Weights of a small GPT-style language model, trained from scratch on English Wikipedia.
Architecture: RMSNorm before each block, rotary positions, no biases in attention or MLP, untied embeddings.
MLP neurons of a small language model. Each row is named by its layer, matrix (gate and up: input weights) and neuron, and shows model dimensions 576-703. Each number is 50 + 15 x the weight over its row's rms, rounded and kept within 0 to 99. A neuron's up and down rows have the sign that makes its largest values positive.
A block is one neuron, or neurons of one layer that tend to fire together. After each block is what it responds to, as a language model described it from the Wikipedia text at the highest values.

L2.gate561:50 61 36 52 49 72 52 45 53 70 38 48 65 29 79 57 31 30 28 71 72 39 40 51 38 34 58 27 42 83 39 69 34 63 71 54 32 49 48 55 74 41 71 55 41 44 38 74 60 71 30 64 67 72 29 19 79 67 60 62 31 48 84 47 57 31 37 12 58 50 62 39 43 40 49 62 84 48 29 58 71 37 59 49 52 80 55 40 56 25 45 46 54 32 28 46 42 67 28 53 64 61 54 45 16 37 56 52 60 38 52 61 63 68 38 48 39 54 60 36 43 47 61 61 37 75 53 29
L2.up561:72 29 32 55 70 32 47 52 57 58 41 76 41 42 41 51 48 42 52 27 49 55 86 62 63 71 44 48 47 41 53 42 27 17 55 51 63 44 54 75 47 26 38 35 41 59 47 55 53 47 60 46 22 43 42 64 35 33 29 58 53 29 34 59 46 78 48 81 41 65 30 69 54 64 52 49 34 30 63 39 62 44 65 53 35 27 43 65 71 49 31 61 42 85 51 30 59 34 65 42 41 50 35 52 50 78 62 43 60 49 48 33 15 48 66 36 57 55 41 53 69 18 27 38 52 50 59 56
Generic nouns naming the article's main work or event right after "the", such as song, album, season, game, plus closing quotation marks ending titles or quotes.

L3.gate425:61 51 45 48 68 58 53 22 42 60 61 47 43 67 39 54 71 62 39 48 54 42 61 34 62 59 57 30 36 57 51 65 76 41 25 33 53 41 58 45 47 69 53 21 66 55 64 49 57 28 51 26 32 65 63 03 47 60 63 36 55 35 30 39 66 49 21 55 38 68 58 77 47 57 49 48 76 66 60 34 67 24 45 79 25 78 39 75 71 83 39 32 43 30 47 33 50 43 58 55 50 62 41 63 53 86 64 28 81 56 38 61 42 53 68 63 40 55 34 57 75 72 67 48 45 74 38 39
L3.up425:51 37 57 32 30 51 57 59 67 46 58 81 30 52 63 56 60 41 16 31 80 34 40 51 24 50 43 30 43 42 44 43 42 55 57 37 18 43 56 51 48 51 40 80 60 64 45 48 41 75 37 60 52 37 45 30 54 46 48 28 49 55 51 54 47 23 69 47 65 56 49 68 45 35 77 15 45 47 72 76 69 51 58 28 57 61 53 65 39 49 32 45 42 62 53 66 39 46 44 33 36 66 34 78 42 35 65 49 56 65 40 52 56 54 55 38 23 40 29 30 62 39 81 51 49 70 47 55
L3.gate585:73 79 42 51 61 30 38 32 40 47 29 64 44 52 67 67 24 81 48 44 48 44 45 44 60 37 68 58 84 53 49 44 22 36 66 47 48 59 42 64 51 36 87 35 54 61 52 52 77 25 52 74 62 26 39 58 41 39 33 48 39 63 23 52 64 65 57 65 35 65 62 63 71 43 49 56 93 32 59 31 58 48 70 59 40 52 47 49 45 31 50 56 50 45 47 80 41 43 52 54 69 47 67 73 32 57 37 65 38 11 38 42 32 48 54 27 45 64 44 47 54 13 58 27 61 49 35 61
L3.up585:41 60 35 33 51 50 30 31 32 28 85 58 70 60 42 50 68 62 57 69 70 69 54 40 44 40 58 59 54 45 27 50 38 55 33 58 58 71 47 86 60 79 61 61 35 54 58 56 40 36 40 42 42 40 66 18 47 76 65 36 45 53 72 52 49 48 35 50 55 41 51 76 47 39 45 26 49 39 37 47 29 61 42 39 50 46 20 71 40 67 27 48 68 78 23 50 69 62 45 55 51 37 21 58 57 44 15 33 87 60 45 45 53 60 62 56 52 50 21 46 32 59 61 67 39 50 42 60
L3.gate2232:61 46 57 32 64 42 34 43 26 53 54 52 48 48 35 62 25 48 29 72 62 64 69 52 69 48 49 43 54 55 44 43 45 67 51 44 60 79 11 62 54 52 50 39 26 47 44 51 46 50 74 57 33 41 59 57 53 39 66 59 64 46 45 74 33 35 49 38 42 59 73 85 50 47 66 59 89 40 56 42 47 46 47 56 36 72 56 48 42 64 29 68 65 42 27 49 51 43 56 67 58 47 58 54 62 69 56 45 42 44 47 62 54 36 46 38 48 45 26 78 33 20 78 39 49 33 43 48
L3.up2232:55 61 60 66 66 48 41 38 31 41 36 57 30 37 44 36 58 50 60 82 43 36 58 47 55 53 19 46 51 33 33 49 68 45 75 39 79 56 51 47 39 73 37 45 49 57 60 43 46 48 78 46 46 48 59 47 54 42 53 57 33 31 67 49 74 46 53 43 18 57 41 61 63 46 41 59 55 84 10 84 50 42 59 47 73 55 56 53 69 61 31 59 59 59 50 69 65 59 32 56 55 52 58 50 72 49 68 46 49 49 54 55 46 56 39 40 29 61 47 53 37 48 50 50 81 36 44 31
L3.gate2243:83 69 47 51 73 51 35 42 53 40 67 31 49 48 65 37 69 51 35 47 37 72 50 66 46 36 74 42 67 64 53 72 86 23 56 22 59 64 48 50 48 56 64 51 38 39 40 56 60 52 63 53 65 30 40 35 42 34 53 25 67 22 65 51 53 38 16 70 44 51 28 39 42 43 59 58 53 47 42 26 47 55 64 16 46 39 39 49 72 52 30 67 55 59 30 19 68 43 49 48 57 40 63 61 34 26 31 48 38 47 20 50 56 57 64 64 35 57 42 35 59 60 46 38 52 46 29 21
L3.up2243:42 44 51 61 53 33 44 42 26 48 48 49 40 26 37 50 52 77 49 44 26 55 53 37 27 30 41 50 74 54 43 56 34 50 51 41 52 55 53 66 48 25 68 53 35 59 35 72 69 46 58 67 90 51 60 48 18 63 37 52 39 62 36 48 27 45 27 44 63 61 63 55 49 65 57 42 39 65 69 47 56 44 44 53 70 69 54 91 34 30 43 27 50 59 38 74 59 54 60 85 59 36 50 63 28 66 40 44 60 44 26 44 60 56 54 49 47 43 47 69 60 35 64 23 33 55 55 61
Nouns for rulers, clergy and persons, mostly after "the" or an adjective, such as King, Queen, Pope, Bishop, and weaker on men, child, leader.

L2.gate1444:41 48 32 47 82 29 42 53 40 38 29 27 48 49 54 44 40 42 60 63 37 41 65 61 63 54 75 43 58 24 21 59 37 53 60 46 39 72 38 54 51 46 66 58 44 50 80 52 63 19 50 74 54 55 35 58 37 40 34 61 61 68 41 79 55 76 27 36 72 54 63 51 60 38 43 37 58 30 53 41 33 45 60 63 51 25 48 73 53 47 28 52 46 57 58 45 32 26 55 73 67 44 50 70 27 46 40 37 50 47 12 32 66 56 60 34 48 27 27 44 65 44 59 14 57 30 38 57
L2.up1444:57 35 51 49 37 60 53 53 57 59 26 49 40 31 45 52 40 59 35 82 42 50 49 38 75 26 55 64 40 40 00 53 36 67 73 67 54 45 77 65 61 67 44 59 28 29 66 53 64 38 50 26 59 41 34 25 20 42 39 69 49 43 65 47 55 35 68 48 44 53 33 52 38 42 34 51 30 50 40 67 41 56 55 34 65 39 69 41 42 47 71 54 22 77 73 43 44 61 92 73 63 29 37 52 63 70 30 39 52 60 49 31 56 48 43 40 62 41 66 44 63 49 44 51 34 38 62 65
Title or office nouns before a name or "of", such as Governor, President, King, Minister, chairman, plus some other head nouns like history, width.

L3.gate17:78 37 52 68 37 65 50 34 56 46 53 51 95 99 75 76 55 43 40 44 72 64 44 64 46 79 72 60 41 64 52 54 57 40 53 67 58 63 46 52 71 69 40 26 62 56 60 43 65 70 17 77 62 66 30 31 51 73 35 78 32 42 41 50 48 41 31 28 46 52 53 45 65 42 58 35 49 54 47 48 56 83 44 63 34 62 36 31 58 78 71 48 28 65 84 63 50 36 47 41 42 50 42 44 62 54 52 69 61 53 51 35 62 66 74 55 45 69 44 50 68 74 64 60 37 75 65 36
L3.up17:52 42 56 65 43 66 52 52 55 30 77 40 48 31 73 61 57 53 69 57 58 63 34 47 70 69 41 39 23 63 97 69 71 58 54 43 53 52 74 50 39 58 44 58 52 35 42 33 62 55 50 58 48 68 38 45 51 56 32 48 29 41 54 37 69 58 79 49 49 51 53 28 56 46 50 72 58 54 69 48 46 57 49 54 47 52 45 84 52 49 67 48 35 34 53 45 42 77 60 48 34 43 34 51 49 35 45 56 50 75 66 47 55 75 60 62 35 55 64 59 53 70 38 61 39 51 47 41
L3.gate293:48 61 50 48 38 29 45 36 68 45 06 42 62 62 57 48 46 28 51 33 77 56 86 36 41 98 66 37 61 48 68 68 49 49 47 66 54 57 67 49 71 29 58 32 75 50 38 52 49 61 48 48 72 74 43 57 54 78 37 50 65 62 45 63 58 42 44 48 60 78 31 42 49 40 39 56 35 67 29 41 67 22 54 26 46 83 75 71 28 40 77 54 39 23 42 60 27 38 53 37 32 39 64 63 49 59 44 61 68 50 66 60 70 68 18 48 40 66 42 62 53 54 57 58 49 71 64 45
L3.up293:59 39 31 77 18 26 48 38 57 62 51 61 58 70 76 67 65 55 59 19 64 58 47 65 18 35 61 14 55 49 26 40 34 54 61 47 31 55 54 51 98 24 32 33 49 47 59 55 53 38 90 51 57 41 32 43 44 77 61 53 45 67 68 41 53 45 61 51 97 56 41 63 76 41 26 69 42 37 48 58 42 72 49 53 65 67 56 67 35 57 40 65 43 59 59 69 64 30 58 61 65 53 56 36 60 47 44 68 60 39 58 45 46 31 39 52 53 61 57 64 58 58 42 29 50 51 42 34
L3.gate1135:48 43 40 47 37 45 50 38 41 55 52 48 75 55 47 32 37 24 77 71 61 69 47 53 31 83 63 22 43 49 62 51 51 45 27 64 80 53 72 55 21 43 46 28 45 66 50 62 61 65 38 64 54 52 25 44 57 66 31 81 40 39 64 56 28 30 76 37 47 33 20 61 64 48 64 61 46 54 57 74 62 41 21 55 75 34 34 50 24 58 38 57 78 32 52 60 58 47 31 45 57 55 52 83 48 38 46 65 53 63 31 21 47 52 50 41 44 43 59 31 44 64 41 66 31 50 40 43
L3.up1135:45 51 43 70 46 34 57 33 31 46 55 41 65 45 66 65 36 61 41 56 46 48 55 44 27 34 55 28 55 03 43 43 45 44 60 44 64 47 48 49 35 39 52 44 62 40 53 44 43 67 42 68 42 58 52 70 43 78 25 36 45 98 52 21 38 61 33 53 37 36 26 31 50 66 57 66 15 50 66 81 41 26 64 27 54 59 58 48 40 57 40 49 64 58 58 64 55 53 69 50 55 45 54 49 48 68 25 32 33 33 36 59 53 57 42 55 38 68 76 56 42 53 60 43 65 66 47 70
L3.gate2013:45 57 28 76 79 82 34 30 67 59 36 49 78 40 56 77 46 44 39 48 65 58 38 54 64 62 58 52 60 49 42 55 68 74 27 54 33 51 33 54 55 22 48 81 54 30 38 60 46 37 54 50 75 57 60 23 44 42 48 81 55 50 53 43 61 56 33 32 79 87 56 51 38 41 36 52 64 45 59 63 68 29 67 25 59 51 67 83 63 49 52 63 58 58 67 29 52 30 39 49 51 39 44 81 24 65 51 54 54 35 49 54 58 57 45 28 50 26 33 56 48 62 32 52 77 58 46 58
L3.up2013:60 39 59 45 44 32 50 60 73 56 56 34 71 68 59 68 44 29 57 63 77 47 57 35 43 52 43 32 48 56 61 86 77 40 67 38 66 52 52 59 51 39 53 33 48 49 39 30 59 51 21 39 35 39 66 69 36 55 49 42 41 39 37 55 64 45 44 35 34 47 48 51 24 42 42 46 70 40 49 45 30 57 57 47 51 48 76 63 48 31 75 22 51 37 48 44 34 82 60 71 30 34 91 45 58 63 46 64 36 63 49 57 31 70 14 71 57 57 27 50 59 75 62 45 04 78 29 36
Words in music, film and TV articles about recording, releases, debuts and awards, such as recording, production, made (his debut), single, CD.

L5.gate61:59 52 62 24 41 55 41 48 66 35 35 68 56 61 41 67 30 33 52 66 53 29 68 69 39 20 64 49 30 62 49 47 71 35 35 59 35 75 30 63 61 55 41 54 75 32 50 58 43 47 64 38 42 29 65 45 43 27 85 60 50 49 53 72 34 68 48 63 46 92 64 42 44 62 67 26 47 41 75 38 61 59 54 99 41 92 52 72 59 46 33 65 45 54 52 63 62 60 53 51 32 74 41 36 47 55 80 26 49 81 44 44 52 34 61 27 40 49 68 40 72 26 38 53 58 42 50 18
L5.up61:45 42 62 73 47 41 24 46 74 39 57 67 47 81 54 78 47 43 34 44 68 50 43 61 60 43 71 56 26 38 24 49 46 58 73 45 53 51 45 22 46 63 55 42 71 43 57 58 69 58 23 51 43 47 79 40 51 54 57 51 62 58 34 25 30 49 57 57 28 31 34 67 41 26 62 46 38 66 74 48 39 68 43 47 60 57 69 44 38 51 37 52 26 46 33 45 74 57 49 67 52 49 61 32 70 35 42 54 35 56 41 42 42 61 24 47 55 40 59 32 39 39 51 16 63 52 69 75
L5.gate424:63 74 54 41 77 67 53 01 59 43 47 72 42 46 83 72 43 54 51 35 45 51 70 49 41 30 66 45 44 53 35 50 33 55 46 55 51 47 31 33 66 76 55 58 76 67 45 40 61 40 38 41 59 46 69 41 58 55 80 48 58 54 38 47 48 48 50 66 51 81 54 67 25 55 61 51 59 40 39 57 38 80 44 25 46 57 33 38 50 60 56 54 53 56 19 40 77 36 74 70 61 50 23 38 54 60 27 23 44 54 44 44 73 51 26 57 56 52 63 61 24 63 52 26 43 63 78 24
L5.up424:77 60 29 39 57 48 49 26 34 48 72 76 32 77 34 65 64 58 32 38 43 55 20 29 59 43 31 66 81 60 54 27 46 41 54 64 52 47 31 79 33 54 51 54 58 50 81 49 47 74 43 37 44 11 60 35 55 41 47 38 26 53 57 55 59 52 73 77 53 30 58 67 50 50 57 27 59 56 50 50 39 27 45 40 62 65 48 66 43 51 44 58 63 39 47 74 38 55 36 67 53 71 51 61 50 35 14 38 70 38 34 71 26 14 47 35 37 69 52 56 49 30 52 21 37 55 46 77
L5.gate2600:52 45 43 53 42 72 23 48 55 56 24 45 56 65 40 55 12 27 43 39 52 78 63 68 45 60 76 68 41 48 08 63 47 28 63 50 28 36 56 49 37 57 55 35 61 38 42 40 53 58 48 44 36 61 77 50 51 56 69 60 59 67 27 56 37 61 81 44 68 53 51 42 44 62 48 59 58 55 22 20 90 29 49 32 52 85 41 59 21 61 48 53 53 17 52 47 50 70 36 45 46 50 30 31 41 40 40 59 60 58 44 80 38 60 58 23 58 67 51 81 29 43 59 53 50 38 48 21
L5.up2600:51 47 68 79 56 43 48 67 67 56 42 58 61 45 31 44 69 48 58 53 43 42 49 66 44 44 56 52 29 40 40 31 54 47 37 42 77 57 52 21 52 45 23 67 82 33 30 70 23 74 66 66 37 70 66 65 35 58 53 48 75 60 58 34 26 32 66 48 72 50 17 59 44 60 39 24 36 41 33 61 24 26 44 61 32 61 64 57 41 36 45 46 77 41 50 58 30 61 40 63 39 28 58 38 34 45 52 40 32 56 70 73 68 42 34 24 32 64 41 83 51 21 29 40 58 55 93 86
L5.gate2815:57 48 47 29 38 12 39 28 53 29 65 56 31 49 43 64 27 46 49 48 37 68 41 73 55 66 59 51 07 43 33 41 60 24 38 79 25 59 54 47 27 49 53 45 63 46 56 62 55 33 39 60 82 47 67 33 29 71 38 42 49 64 41 48 65 60 77 58 14 45 43 75 56 55 48 42 39 57 66 55 51 62 57 58 35 47 49 56 66 28 28 37 32 60 53 76 64 59 73 42 32 55 56 82 68 40 76 40 33 58 36 56 40 59 17 38 54 22 12 43 40 41 60 44 73 48 45 56
L5.up2815:55 38 55 44 78 75 60 63 19 51 66 58 49 40 45 60 23 62 37 75 34 47 47 45 54 25 77 66 67 36 31 29 40 56 47 41 48 45 42 44 55 46 91 66 62 59 36 53 32 56 52 54 72 55 32 46 23 38 54 40 65 53 38 39 49 56 49 61 30 77 18 49 07 31 46 37 49 21 58 46 84 50 31 66 56 59 49 54 42 43 37 35 52 74 60 72 46 37 50 61 57 68 25 42 64 44 40 57 48 51 29 34 40 59 29 32 50 20 57 49 64 49 58 36 60 58 71 56
Title or first-name tokens starting a personal name after a preposition, mostly "Pope" before a papal name ("papacy of Pope Clement"), also Baron, James, Bob.